Part of a small language model's weights: untied embeddings.
MLP neurons of a small language model. Each row is named by its layer, matrix (up: input weights) and neuron, and shows model dimensions 0-191. Each number is 500 + 25 x the weight over its row's rms, rounded and kept within 0 to 999. Numbers have three digits each.
After each neuron's rows, "fires after" lists the tokens most often just before its 100 highest values on Wikipedia text that the model never trained on.

L4.up184:476558508545528457469509533524512483528534488507493489481520497441489507476519526503487527491510518480506529497522484467466448492500486507496526472477468534512544480474484506514487429510541453488515531486522460470526490515474488474501511442540505480501507560523522513572482516501538473463474461538521507521491502482504525512491525519518522518505476474510472511517470498451477495552484505498477545493530513533485505522459498478492508469503464488478493518458513523535532510472497519478500520511528492503509483503494491491508487529477486503446511478536498493473542506507529486480
fires after: " D", " G", "D", "ard", "G", "%"

L4.up70:494489506473538498482532501518497500486506513502504487501493505512465518519456507517490509500497479555493516500479496472508530503523552539509500540487520494466522508470473491518484473546482458521485496483512460477467543478538507511534472497534470509502534486499520477482527487512447465456536491505528460514482499531498483498471533481495543542526484440467534463502500479451509497472526498484486480509475494475519465529504501490440503483461504476508502512493534495475519506527477471534465481489534498541535486533463455495537508503494535528489518497441508544538472498475474552511
fires after: "s", "S", " S", "x", " It"

L3.up750:503523541459487481500491483507531490516488508541505462505538516505455574500502543494446505491498509532468496509514526453488496523496521542541470483494502556529502460504461476507492527496504502522507465523493502501498475500515513485439489508559538447532510525497507487523530507522484472497504492469473492503524526485538461489470505488470562524528495531521520489523496473509489553541512500469466520472466510503505510457446478488490489468483496460521481516432509524497530506523487510537509447539500531521501490504514509500507480476488510498482489514504518475494506525531492507467
fires after: " ", ",", "\n", "s", " well"

L4.up767:532467480504478506484514514483528510528517536541501505482479511509472509483527522493518534425518498521469501462504505480491487527519514550504543505504483546488540542517482517502474491513508503538470514516543479502509496508543504509515481508504525457528498512491525522560513481480457499448479515504488508487533514497508497494478501525467491482470517460522497507508489504477475513494519448519493504501469466445521454510457524481455460530482480475497529509478516509541498494476511508493523503497526523504469456532512484514530525498497526528466538502487431500453488517447480557461
fires after: "al", " inter", " E", "e", "ne", " re"

L3.up408:483521461526518490488494511485491519478495507516460495491511458472503527491502494543494533470498501526527452551508501508489503485452535496464490448463522490514518477492523475506452455586498517507521477512491507492487478524498512496489481483488451499479568533471490501495535494455518515507457513520520479482518514472517518497475498512521487518511475471551494513473495526506538531506512530469522533531478499449547511504514489523506503543492466499500472513480483493520494533550525486523479442499481479495491479536545485473486510498480559485530523484467499551498503492468490497463
fires after: "ed", " was", " C", " be", " a", "ri"

L4.up506:510492517485473517489482528498513510504541526515507496511504458517472495496520513480510528483511516488437509491524483478489492513489518514509487488508458527541505519526456476562476494487475534508479473507471472517509466524479531473505498506512546453498479514461504502492493506491511479456505501528510447515510548494498507519470528527535487523477527481511451464469509490521485505508464477535488548512484510501545479451472473490471507466543462501546457509479466513492492515528513525530514458548490498481500478557534465501514464479456513493476534518471453518478517535518541497463
fires after: " re", " ", "\n", " inter"

L3.up383:491538506474509506477524497463512515481492529508490469472534525485467505523510546502488506497495463447546526493536521465485475499519514503488491486516481537496520537516496560475501503463488458496529466555494468434513505492508469524450450450481483523523483502515497526479488496500478514447438460511502477491524500528536460495488507482509513525471502500511473495473474472490530501519508497482543487496514454492485501470500493470498466522495549490503481527514491499505511511516521513549508530504584460515480507533517511493514463511474527482554513524460494508481504498524489502517
fires after: "s", " 19", "k", " Jo", " species"

L4.up586:517557519527535490530492543557473485528497475513517487479516472475463530479496479500506479457469501485523523531524540470469486523488529567518482488523513487493497533457498496516523527503509517488454495538496511506483514480556511469458520494522515462504494488471525502499467468508475493496502509490498523490468526520511493480495527535459471533476497472465489498489527507513488513547512499536480480544532480466487489563517549499479501553485506527525465489484475497446513517507461476512474438499512496509523530500488464502492502470476524467496486480549522523450494503508500501514
fires after: "re", " lo", "ne", "mo", "o", " be"

L4.up349:446505562583507513459454535477517497484468481506485492472518507463508499493521468530505499472474527499469469512509559493488468537495484521521516498464520538502494476466525461500464474487553472474495487504533490508514470485486517456482492470497497489469507539501510485515515494458512471451460466533501554513502522487448491504520512548508524533465483499489510531456487485529503499495502509477483497476485497508531507504501540480502491482538477492468471524488491474478512501513548494498511506529487526516512499516534489524520499499500571505494538506489494494521558541509486491471
fires after: " M", " D", " G", "M", "D", " For"

L4.up353:512526485489484495489474512459508479467463485518514508491529546470453484512479538506472525470502556497507504480491479423502501515508528535533471532496517497486509511499482560465510502503507560467482418535491500502491504465510509473511459494548524513551520527529532535478475501492464484531525446517493469458488501484503501503474517485467512481474515539507512495474513500497518499555551500492479559509479486477502458532482504480513495501478485503464523488488487515492518511512502496478493523508545499516492528488529499528540472499510490474457518477487477508495492523472544532512
fires after: " ", ".", " The", "The"

L3.up347:491491487484491500505487520501492523523485469499500518494512522492472545500504524479473487421480498490473534453522532498504511526527572530476509484519522500563518528457473470488530477495493491542490487525489493501447516507484545525471528445475471535502562503488496487479474474500494512468511503503494486508467580520478490494454503472547526484493491510556480464502523482500494490503534524535475516500528502465516520498467530501463486492498478490505498527479505493501480508526479508549507510494496488511511511531508453488523493470483537550542530472526469498521500464471474510505
fires after: "-", "\n", "ity", "de", ":", "C"

L3.up646:492492487530515486467475503496465488529517536513480509484514513516495540490525567489501498450482466483515493478523484530488462495471574511468492515488529507547490501494486546463496482479499505539475470508501526497522503500535507539494524492498484493470499512558495504478497498477528469472504458474490536483505489518495472496497535530512549526479514448484517511509484547483531490492510517514546464477504525514493503519501502514509482472495497451514470517516499478504536544470471525527534480507515514518512446536490477469518423433482520522520492499538500484497508547479485484450
fires after: "s", "c", "us", "fe"

L3.up363:508484517500517509477493506485489489519525483501488446471480505522530462489505526490473449489524511478506548493503491499448497562500544522485499464459471552511497496491478507488512515463513475532502478473519470479495488511512479511528479513486481496522526515490510485533490502471528507454511460481540505513571496524529469479494502507519567539450493503536483481510491486499493480524506532471480531533498509486521500512501478462492522551484479517467468565442483522456504520497490513524492485518517534520479452536481495521548494495512497540544516477508537494490524463486479505465
fires after: " p", "app", "P", "p", "mp", " imp"

L3.up200:525489516470493507518538544492486511488475520454474497478522478479513539504493469508500500459450491516523484483511524488518488507516562532502538479505552502539525496515461478510447473528495508527488534470450516497496489504470534503485480512520491479473548533456498510515470494484522443536472512531509471518506514515501506514539527532521522487503493474474550479489484498526507518495538483508525506530477527494549516476473550484517488493519506483481481468515470518496521525491454455508487521497494479518477491501519520501519531486451514502479532485485462510427533452516466473466
fires after: " a", " st", " An", " be", " St", "ver"

L4.up156:543532473486499500508528520489485508513530524486552456555501486509502540509484512508459499411467502495518501491472522474491517494517488484534519509508527480577480504485530494482467513549518488510452496499486507447504530519486495506464531513531472459515508529465487489499514503523466479534486497500506488512495485475513513492507507534522527480522512485525537509491504448497515526511487462535513537529517489481519513484521481509437497529500450502516510530468473529531487537523462510514522460479507484492465467516491477532547520461520535504473508431491495516491499483508512501505
fires after: " a", " pro", " Pro", " An", " an", " comp"

L4.up724:474530502504508498485445533485488503515493437503503490513505520510496474485516553503489488498512519484488525498507493484463504478539507481502504546437488489509499471490471490507490489489534495463482509496493454497504513502536520478486504483562473477528446493534566520583515475529529455522503510513511508482529500457514487529438495496492524519537474508510476499456469517484494517544532498506525498504483508423507495514474457492532511562497494503516491559502486512516479517485483499516442465507489490498507498527502477509535458468476528497527519507485510531495506518493470494499
fires after: " ", "\n", "s", "-", " p", " P"

L3.up585:468507471515515499485492541503476526513439551487484485522460491526509481483504533557477560520462510503471504473497514486505527505511487505460514495486504483571506503530483518482508502488525500518501516525461454470483519559438518534518506479484488520484507497509515513498516500495474473501463487474510475503478496505408493512517518524492488483477498530484473528472477484501509502487538515512473496489500518463516481499483482511467466554512533481500429508497465515528508527558474506504501527506511507490524470494508490468520499499468489505555534525473439503523528486503494527476
fires after: " the", " For", "par", " a", " for", " an"

L4.up216:481509466465547482494489500508517529484523463437527468489526529464458520479508519479479551506510525536504497485539505454492501479541513549454511481501499524534540516498466516468424473500535494562477490486504466489529475510513470534477501514484456495495518477507504479499532511462494502484503480519472494479500485501469474539469512540498542488505466500536515472465485482520496505509583499470537472494467494502507517497506479481508515526500486511514511495493498518473493533525469496532465496501478466504479495549489468510545454498490549489504541505493513519496499489489485522489
fires after: "s", " It", "us", " ex", " species", "x"

L3.up227:527477509499495483482476534475437518495459517496481492493480485539497489468457486498488551497444502519512484514485506525491478531487485560507521480487538479546532500474512497498501505528485522530496480497456459524484492467493480508524492512515501514507539496493504515471519516472474500501471499506529499507549548502462487515516503511510532505465506514535539511465493466520534500500544487487517538481482478446536463469482505494473476532524456462547458544473467487499533522531526507524459500538515513507492466490510510485497521511471485476475491528492434501446517491447483505503
fires after: " in", " an", " a", "A", " In", "In"

L3.up49:515518538457490520510489537497472511531487507532508502525518457486505475478515510505499475515473491468465509486489532461501482493482483540511496538521508514495482484511514542492526551528474515523516444470482490507494436523508514464492521505534509532513488547467511520549486487518445495477512475486462471492511494513523493487500531505523565484502535482500453501511456471518501521501498493483534508505441500482524446525451513506481463533514493503488514507518500513477495501511463503548476489506504538484532472494481437510532486482550516521514525509492495490454468475536524556486
fires after: " Vi", " vi", " Pi", "r", "an"

L3.up356:502473534509530503508484534518489511525479529494497485509555546544487496481482481517455544520476527508452488507494527487518522486499492519484484499530526486515519493509534471487486540518453510504517501502499489459467470486538502489458488499504533471505516468499483493542511492465494489435496462451519499448499526505470500491522533518530479473503499509540508469489505512470511489547497524488497508476473497501523484482507478476463458465503521437541454510489522512458517540561457488520487539515471498489501478517511512483516500529458497467509501501469469486480505474496571487457
fires after: " A", "A", " No", " M", " U"

L3.up654:493526478532516498494464532514482516547555495466477485477504473521490491469500503509464494486493504518464484485508525538512455499465521510461555492496484507530513496453513564504523496506500536533482485499479496469527509511466510499532507473485466511510527546483473520489527484469517460480467471502482493511511474540463515512484505499498523510464452499520523534469485509494502484458475522501505581477471494515523477522524520517472510517485517494514479552504512507507538550475487507492481484484531498558488473512539445486489533491500520496555494454519451520504517469472484519478
fires after: " an", " a", " be", " An"

L4.up116:500503509470483479489481575484486530563497464496510485549502485520475469481489496528481547444486541520509478472500524432483473484496529502468490496485492486527501476496489515494499514510532482514482462500504470490520491532479519461505488476508506502525491567504526491497512516477476472484485498518545474477525508520501517515480523489487528491477465484547510480455485484500534522475486469544536526506512469476531478460529535479502513504536480491511485502465456506464500520468519530515510527479507510525527434534534452500500460506448515486490519470531534505467506496519524512488
fires after: " An", " an", " La", " Africa", "lan", " A"

L4.up719:478512493506533514504472539466461514513500483500529481485514496464478503508484475460498465499488554525449540447483542440462490537489518474497506479525492520552549475499491507535469467505471492504496526498507481500496463484479547455511516505520497460521495516483484500528430523498477449536497511510468491475527466484499455509517504538509542503528487518524512499499525506493507486470491482477525464499535512479512538511499509491447480507526509491490474499472478483488515512525516517552497463479483510535521502477520481536533476522452522522484523524509464471445519512509496462488
fires after: " F", " f", "ff", " For", " part"

L4.up271:487491524511527514477501488517474487520505533521457479469498532529495504493577464511495493481519541471497573475487494501475455513511499465517465530467560541522503510497480493520489471477466492470496487506521472479504496512490500444514511489487490517567575535482526514510498449451515517436512491509506486486505518510514510533513515512540507523489490502530476521500503521502514541534498472506492545550534511502498467489498499469505462502465468524531471520471497466492522511527484494481469496513565542497468488487510514536515505493485514486514515460477503490471500517486496520502
fires after: " F", " f", "ju", " E", "1", " 31"

L3.up675:449519485537519528458504519510483508535478498501535501541516550530495518509472503506541486485495475500511503470494512487507509513502523480492502473453468527517482529497463476484537491526472491493452517521520465535487544493479495544499478483495493486531498518502518522516494481487498495439515508519499458501500501501486472513460477453504521472478465488560490523529444539513498455466504497537521534544541527505525495472503537493487496537495491483518476539516477548521489504497496512458512491492501526498496493502534498476464492487467543572533478498467459484459462511463489494472
fires after: "le", "de", "ity", "se", "E", " Gold"

L3.up655:477519498482514487500529527505497487485505522491488484469495474509493485452474469545523540452530495559444525483514495499515504509501508500551502484515485505518562538494515493475495534547482502481417504517466482516499498518516497444493556520511507521517473493489498496512454511454556489440544513519491511508488483474516504512515508519501534489497487511515490503436494535462496512523508484482521520496519477460535504506493492495478504483515457458503499496471503513511493538489478474534522419514497523488512513506501520499503527481481542553499478491478501505482518521448479530486
fires after: "\n", "il", " st", " (", " part"

L3.up297:504502562527555517509495496510499499532498492541501501509530474497493488518548564478486482478498485507511524484518500554470490480500532494483496524513534499503492495449528528454489484480455491520487405536471520502468526535506541522485515460526482556486497485492500513481480497488482511462482492477476493459506524531459471468485531499512514534452534490503459516473489516503520525481506474441501490493524494514498464474506447476515463476467499509473510500531517504457521481494487515524536459518507482506493489519484491499515465494513544488497493540511505474471540491525506531488
fires after: "s", "c", "p", "z", "k", "r"

L4.up274:500514502489492496523529481459454535481499505509465483512526488502498502519522523542516509488499501523492503449552496504523512523511545534510511472477522540489539475475507550512491460525493502551520505495472441446497471469511571483463479494527504481522487551503517502535475491491464505504518480484552466469496537539484515461534496543498521541470519470526513483509477469469504513510501489481527529509486468504501531480474482483479439554529505500459514480496509491450497513477504471511506508472516449520529494520480497489510543489490503475497536499488501511504503488505456542490
fires after: "s", "oc", " S", " co", " C"

L4.up380:515507515503575497522528530471473554516524528524508523464571477486494503438504512510482513487484483527516518512542540490512478498533537490505507489472474522563501477486508533514474470507495538506479510491513487512515477501492503490473549485469471512489534482456488520487462498477511461450499522512494498487466478531484438516495543515507521500519471481496486473500501559472492506502495492507479493477510449516504509499515538457523446450486467489501473498493481505489492523475480470504538461521524510521517522510464462490502529476489559510537513485502494478508546527498505509512
fires after: "er", "re", "ri", "fe", "y"

L4.up588:511530454485536502486514500480464501554481527537493504506488481481515473477508499566491542449519507495488540532456511489475490519452457500505504497502526523533570493494470526514503526543521501520487494499521516513461490529529546489500541508510519533518480500519499538529500504485512424483499490492499500475516469515490476490472519526488514486513497463507487456462521455475470512503504482496502499522474440466537515494509508515491500514523499516527460500483476505487486522504497492529468521483500496463515465514549450476556523465486518517488504444473446498498524515476500513493
fires after: "n", " an", "pen", " comp", " In"

L4.up747:473551543502502516455470537499498497483480476538514462472513488456512481477476502502511515484443497483485504511520551517509497496500505525516531527511519510512493503476463481551521502483505530462467477497493492492499486509525506495505479496524498490495472498458549526514497466527456497503514498512459522527471501549449483509500498506479527529532529473484508493468479506481498570533502458513540524504486490527469507483490525484481453455453452508508503482491481497521536498489476445497510503504535502492506527503541502565522476483491543516492573470482538494482536502485487485471
fires after: " D", " I", "R", " of", " G", "I"

L4.up240:479504535457508491482515501489487485497520477511497498510556528504486487491496542491503500471474494517528509454505513506539486468513524509542511510476500478539482512481504517502498492515554491500485470502507484513468458489508523469493498500506475486561554545506552479572501476462515465481467504518539465504541589512518463507465522464515529485446517476534539504505486511508504497528529495518518534497460491455500477530493492467472490496521499526526529526483473494489503492434468456499451485513502540533481450493534485490505481496505500487492504490493477514492505494479485519484
fires after: " ", "-", ".", " Al"

L4.up222:474509578524551502495493488508493475493510519531504479471504494433482515497529503519456533507506516499498554490544533502456496486496487478486480487480497521541524476488517524501477494513509489539481479478463466473531511484473508477529500455497467463507498502501494514465539492484511488448485480522448522511504490519524462550523518545493490545472497464503457519484476480510488496510506504493439485516511489453488492514540514456504514493508437513490539500500494464514534524497494515546532495524513516516515527510530511503483548493479515513500494483511502482459474560506547481527
fires after: "re", "ce", "g", "ho", "ri", "t"

L4.up359:470468551518528468483492499495485507552517512526524526510509478460502513512496529549491498466466485491505538499515525517468479511494533469515536532472478493489513516493517541510495469501484469474483506521459522477499508517478486520522544484521482512497525516489545500506495500511520495484525476501481564518479509510494462515455535532516461503510448481466497510497525514442487518508496485488458501514501510507510438498464528474521510502468486516585454431480510494483500533505525514553468458541504515484491513530512499460502498491490472547527495523516479461493503486473518472504
fires after: "re", "t", "et", "fe", "d", "ot"

L3.up214:498534503525501481486490486474493520486525521513515505481524534492472500496531535503521479516521498484483501495527521509536467556472554513532506448442497493483495520474447475527468478474521484519488477530499533496482485519489483467507539484527468476458504486542526482500477517457545482487491522476497494523523520483505452514513538486540463534475483481483471508520508517516514509521552511488502512450469505494507505509496478495490506445461520455540453507483493518520531541516500490510477470530529519511537503508485516479535453478488523519482475519503516467510559511441477468466
fires after: "app", "us", " re", ".", "end", "s"

L4.up94:503508510503518465438514510450518487471537512478505545461496515503477518492515493520504508494500527551455454479498527478494531543467500498462533501518521519493491502481499510492482494492515552486440460516524526529517453478524516466496489428494468513525471528547513536529519493501512479457488476533488522519545543536476499494492499513461516472472490469478503523462484459518500550520507497488522502545498505522488550492472500493500481484495496485471462494512514543469511523472512529516492490504501518534497488507507487533489501498456491510543549464472476512451509479508519487517
fires after: " T", " M", "or", " O", " Ro", " Ma"

L3.up538:498558508525525487448481490498451471538486520510474488485499539525490479517512504506507503475582537514505494505509521478474478495493510485483469462490496490511533493488496457512531522469562477510498470501493469516543518514548475512493508504496504492563488494539528483547473510492503505501520491462531519514513480494521481516502501510476483536454489492490480502502495483481487515529556513489481501503491492504507515495486461496493490460497479483506474542462528536511518507536478546470448478531487493518563485491519499525467478442512503507546490465539477506480532512460460537464
fires after: " P", " ", " p", "P", "s"

L4.up8:492482526509473505491483547481474485556500499508525522491529487491456482571527495514522487455498508520477515472503495477498449491516572483509493521524516505522491494469477535515480464493515496530512499508511496518521477519475484467503526489457515501498526458467479517534528482502472479495510498486518483499445545529528495526464519538501536505494505437467518474461500514484516486466483447513471542526492496523509532479475504480493441553493497485479538509469464506541520528524460514518493488504527493518477454506547452499503498482508511528497536506511511523466502486463520495530
fires after: " ", " de", " f", "fe", " F", "e"

L3.up220:482469528501513495482507494512488475512492520517497515484520514512493477537506548526495482494481509494471491485525545498483459470450525512452477493524519515536483503492498488509535487455516491507484471533511455497491415521543508495463572481542501513513497533528514508522503470463544536494454460474494510496494492487532488537490518499511513539472488475461485447462521506530488542508491516502511469479472484491526488496529484470509506456461505499463515509504531481480504488492507506532484472515509522492525517503481503534506462476469558508459547479507518538481530497561522484482
fires after: " p", "s", " imp", "us", "un", " ma"

L3.up763:487495529488533484472479522492481500541496514504482489542531485493482503458528523501490548506463544519459480450532522487511495506489503527481553497490545504549541486496501513507496495487501509540481480498464489466521465519474546473499492491509484497483528530515499524529493507495480460523480491471507494467543504498515526540516504525534551496461499500507494499494482513508493503513534440481506501506444505498528494456512463491485494552526505504550432520507477501440507530532475487505497491559516538465541432504505498444487482499512513505515519477467507486504515496527498524490
fires after: " an", " the", " a", " was"

L3.up225:494508522513483492481458505521457514504520502539491479475496519516467499495506512498478487450526482494464473512510500461507496531499554487458484517496499468537504506465527526513533509547492501539482493490510489504455465446504508457478480517513493459492479498503528480536467472468515488482513467509476500478507528485513504502484527517495483524475497536461520525537528487511498468507538498482477511525480508481523495445449503478509471502526488475527477583503511537488529508505465486570453470519548544484536494491557508504504475476512529553498503516520492463520515523467504509514
fires after: " ", "s"

L3.up605:491514534498466481483471476516490469569536486491486480477496515479468493494505501526506507527495503511463509478549495536544492532494486515533533472497510501502499507496486497480492516472510488553495512490509518514526454510515527488526505492539529464489507566518550505533534505482448423483455498543508504517507516503490472505494555481496505543446491510478498500464503498514490557500537493504461517503475474512507444460490495498502520510477523514574511504449469477500496520504529497511479512540530499503504444487520508463505469489478499473465507487462478509509513500486474536500
fires after: " ", " re", " \"", " a"

L4.up470:513528478483551453488533497469512498522491501491555478511522518508455500504483507559508485492487495523534511543473522457481528482473513519501506512528504538509465464458470537509486487527558490501519468537516493479508522498496492498442465469535507502495514481480449534490530483523497473473492483498543496495462554514447501474518501513484490505498498455517520501459456428450496479568497514495505479486506452474489510512507512450513489503485502496489515455495509527518532506518515495526496519485525466546499508526526479489512498506504529550488502510477507517519483516483527492481
fires after: "s", "z", " S", "h"

L4.up299:478495506551491533414474500447502505528478508535492462485490507524522476499518498502532476489493536516449519464462508450481498492508544526469511494493511540544494490519473507499491474488532472544476467488487466486533482498501520482533502475488488473518505516536504494562451487491489484517508487500499525501487507509485499508513510535505497500499465491503522482500526492496520550484491510501488526469499524504547479476476484505478470531514511468521497512444484485535465530479503513513519514465507470502530438531570502538509449502524511495532549482465487477510509521468482522461
fires after: " F", " ch", " N", " Con", " f", " gr"

L3.up536:475524530544509488512452539499499496501514509523509521471490540461505506509452520519506495528516519471487508490517480480463514485547525442533451518483510483516491511501496483506487542507494506508512499538511528460484519502546532491523483480513477492551453528520520533499486498513483498483477491538493509465484494493479486498489513496477464482523497531509436467515487438525531498508534450482506476498516501490571518466487490490488488484425487515487507495479490466468510526506533526542473473550501480485531501548533494513507471463496508505454509529470502463444493504499506513491
fires after: " ", " con", "-", " \"", " (", "/"

L3.up24:507512500552487486452428564521476499469507509488487518522510515505513484462514485500511520506527545493493490464530499513470521504497513483528476537516492468529489528489488491439514531483502492488474500487511534509450513510517520494540499465479444496527476543488494523480495505482490467487481487518523490476510522511458495532472525484508546534482481500577501512503487491549543491520516459520438507487505490508492504502454491504510487503483481456513529537487502491532542534451481483507498497480463500529520499504568479502508442483517526517483493518475499483493526535486535511487
fires after: " ", "-", " |"

L4.up296:526513554531509538477472524445521496502490495518544514479537498530491486515501496483515509480459511513491552508472526505491493512461510495540452493483536516507495475479532502471518500472488503540474451522541464544501514499528464511499557457508497502517541483498544508511494506501481518480482475502536513502525479487502521503514519526482538500543502448490485456498475507484454491494462479486468502495505532477466547494480536461538448499486502508442498501468515497516533544519446489508474476513499530554509507464500474536492484512535517529498524471507490501483530489486472487490
fires after: "f", " F", "or", " f", " w"

L3.up406:503515507491521493519495534465494500477526520497485495485508442489491517456484497533504486498522502524535497489532555512499518515452525515478514498482514526500500542516490515487513518497567506495449487510465467460476501524501457478481547491510497550509516522481484550498475497508485493500492506525482470498528474526501465495482498511470501480461509525514479517450460489497488533495531492533485529523481458459523473508503526488390488508500483508489509549547493528482480514510491544530490515494561487527516490489485494524531523510476497477470510465490458535508514473441495507483
fires after: "ec", " An", " a", " And", "er", " Mar"

L3.up73:487520528513537497449477522491487483542477520519517485528497534493467525470526499527512505523428516519458509477490529438520518482500495515508488495503547544527536497483506492541496486491526544529476523531458472461463468517517519444500437477501470516529522510482541520531517482496505541472490462466495524465528525510491507503465511531505502497481507493485500484462492514484497525532534503497494505526498493476550487450468532463492484489521498484514468525494497519475536525546456495511493532482508534477509469502530502516538518497495517513477520465463462501496518481509509507451
fires after: " U", " No", "A", " A", "U", " J"

L4.up177:524511477533513472485467496475490521475517508495514489505499557541471495447458527514478456500503523516494533486498497500491483493512511475513469492478550492574498538470479526522486488457520487511494474503488461520481480497468518496444523467497487504498555475561504468528490495479515487490527474496524496507470502535511486510492527500519487472514479499497529473482538493508525514502513470493492464497450536457497531443542474493484530471511496487471507526510485533516526526462507526528474476497512484508510477506498492471546448513524536511511532483517524566552519473466516479484
fires after: "s", "us", " S", "z"

L4.up469:476495504516474498485528524505504495481506504487530478512495505520528483505508489510509511445504503505511503419523498486489497495558508464524486505514510474475501542490518487511468525493506516492497470498478513494444489510527520481540499452510491480547510512496504516548533466478463470487467440517509518479531548513519525481452477488505481497475463440504517531461499494483499495493530497520467564491498501503482510466473499487483517549495503476549514553494518477534537515498458481540470495499555497518475475525540463532500507482458486506563474494488487505456524491494511511532
fires after: " ", "B", "e", "-"

L3.up301:468519481480526449491520511494508496504481525483522481450490508524501515521474511494471490471533506511477453497514506483476491477508549564524493525471500513567505519512468527461482556544458487483509491522526455495500482485508515508511516494504492485527519458511479511471459526516507482467459470491493532510482481492479482513517512477479560516535463519495460507521517522489485481501538485516476507483478496497506518501448534488458481507460466443499509521492508478565530527528491529537492449534503520461475518508556479456493493468459513501492513533500512508511505536504509497495
fires after: " co", " ", " (", "\n", " C", "C"

L3.up666:508544482475494499494521598487490503546457515502504477512529530514485493452493495503460531419510509496504495532490534492491463525510504526489521508509541519467501477496500509486464503495543489486507469495462501462516443518497499531491497498524552505481501537492484514509461498495548505466497500517512474489513485485448520517498527512498533483472505487536496452505502452466496522510516512486498534447447423482527508543513476495461502498520485483508472535532511505491516523490519514520464508509489492503516477548467481490498510503465509495520504508482513528456476498474499514469
fires after: " An", "n", " an", " |", "A", " on"

L4.up664:538509498498524498494509505505488482491498492497512502512469549473472567468470497464529491483480502448517521488511524513478557486508548520478477495509506494477533495445477489538520521523523495454511484553498505478494497479526521520491494489509482461529484496516498527540481473499467493486465512516492516489487517540485532492499509470503521533490511480521497520434494468484509512505486469539513529548522494455452502519499500479467474501480445469554531538513519538427506505565506510497517514541515517525481520508528523538485466514469485500492483475481473460515503535492516516502
fires after: "A", " A", "B", "o", "mo", " E"

L4.up649:517546446478536488521522510484489477502469449514511493466510496501432493481547565488502483509486486471509497477486533448514538524522507479504497508499505526570551497506519491515517477497507489514499473499492500476510520493515508503518547487491472487511547476507474536534484475528452477492510487521505505521473520512518454484473531495502511502493469460486462469509506526487498496505498522545517513530465499492479495520512547489442488485487478480478513474482434529469495501547470547493538526495514477494491490542497450523558510470501520514518494491525478508487534487464527487485
fires after: "la", "co", " de", " La", "na", "lo"

L4.up407:463539498497485466468524499447501478512521523496490481511470535502503524510500470498519472472501520510466560460484516466505514511496515492533511513471510542522538528501471497524490528521503455522539510511502478481512518489523504503524546491507483544520498500531510486527464468502496504500469468496484489505485496466485482511526487519511471556516493480488480451505465475484486532531547446478515489452499533487548505446502510480465478544507520488533458491490502488485532539508523505498513515452520497465531520527523420530505525496448535511499564501501510522502497477523506498502
fires after: " f", " F", "co", "gi", " re", " con"

L4.up516:551476498531539448476479512443529495504511505542519484518494528479489544459484484493500491460487503466503517474475513497500498494490520525489519471506523493527553528493486523490480508544504564497483464518499503513496451519486539470547487470485494525494513482533528485483517491502465494444478483517528549490506478526490509496488544537545512499503504506490474487471462486502498508452526504502516507529482480506497495480476498461435485494499490501469497483511493523520491523508454543519529497505499529523503477508476485526477525515494511484517519455505444550505573457477455514514
fires after: " co", " Vi", " Ma", " A", " La", " M"

L4.up258:525500536519486496461511518504488479525501532534521451465497498473483476511529496505468518479471506515470545439465501469498472465506492464531474478478516511519522496491526453529482485524482519527508530491484478516511487534498600451547486471476490515517509513492499547544517497484478506477486464510491488555514516490526526502477486535492516497532487473522487497473465464488475527467510421521506515532492490486558496484472501520478440527513497500506471505468477485485492538491493501525505474517499488502513482498524508515475526478485516491531546486481493502488537500523483531468
fires after: " cl", " qu", " f", " Qu", " F", " comp"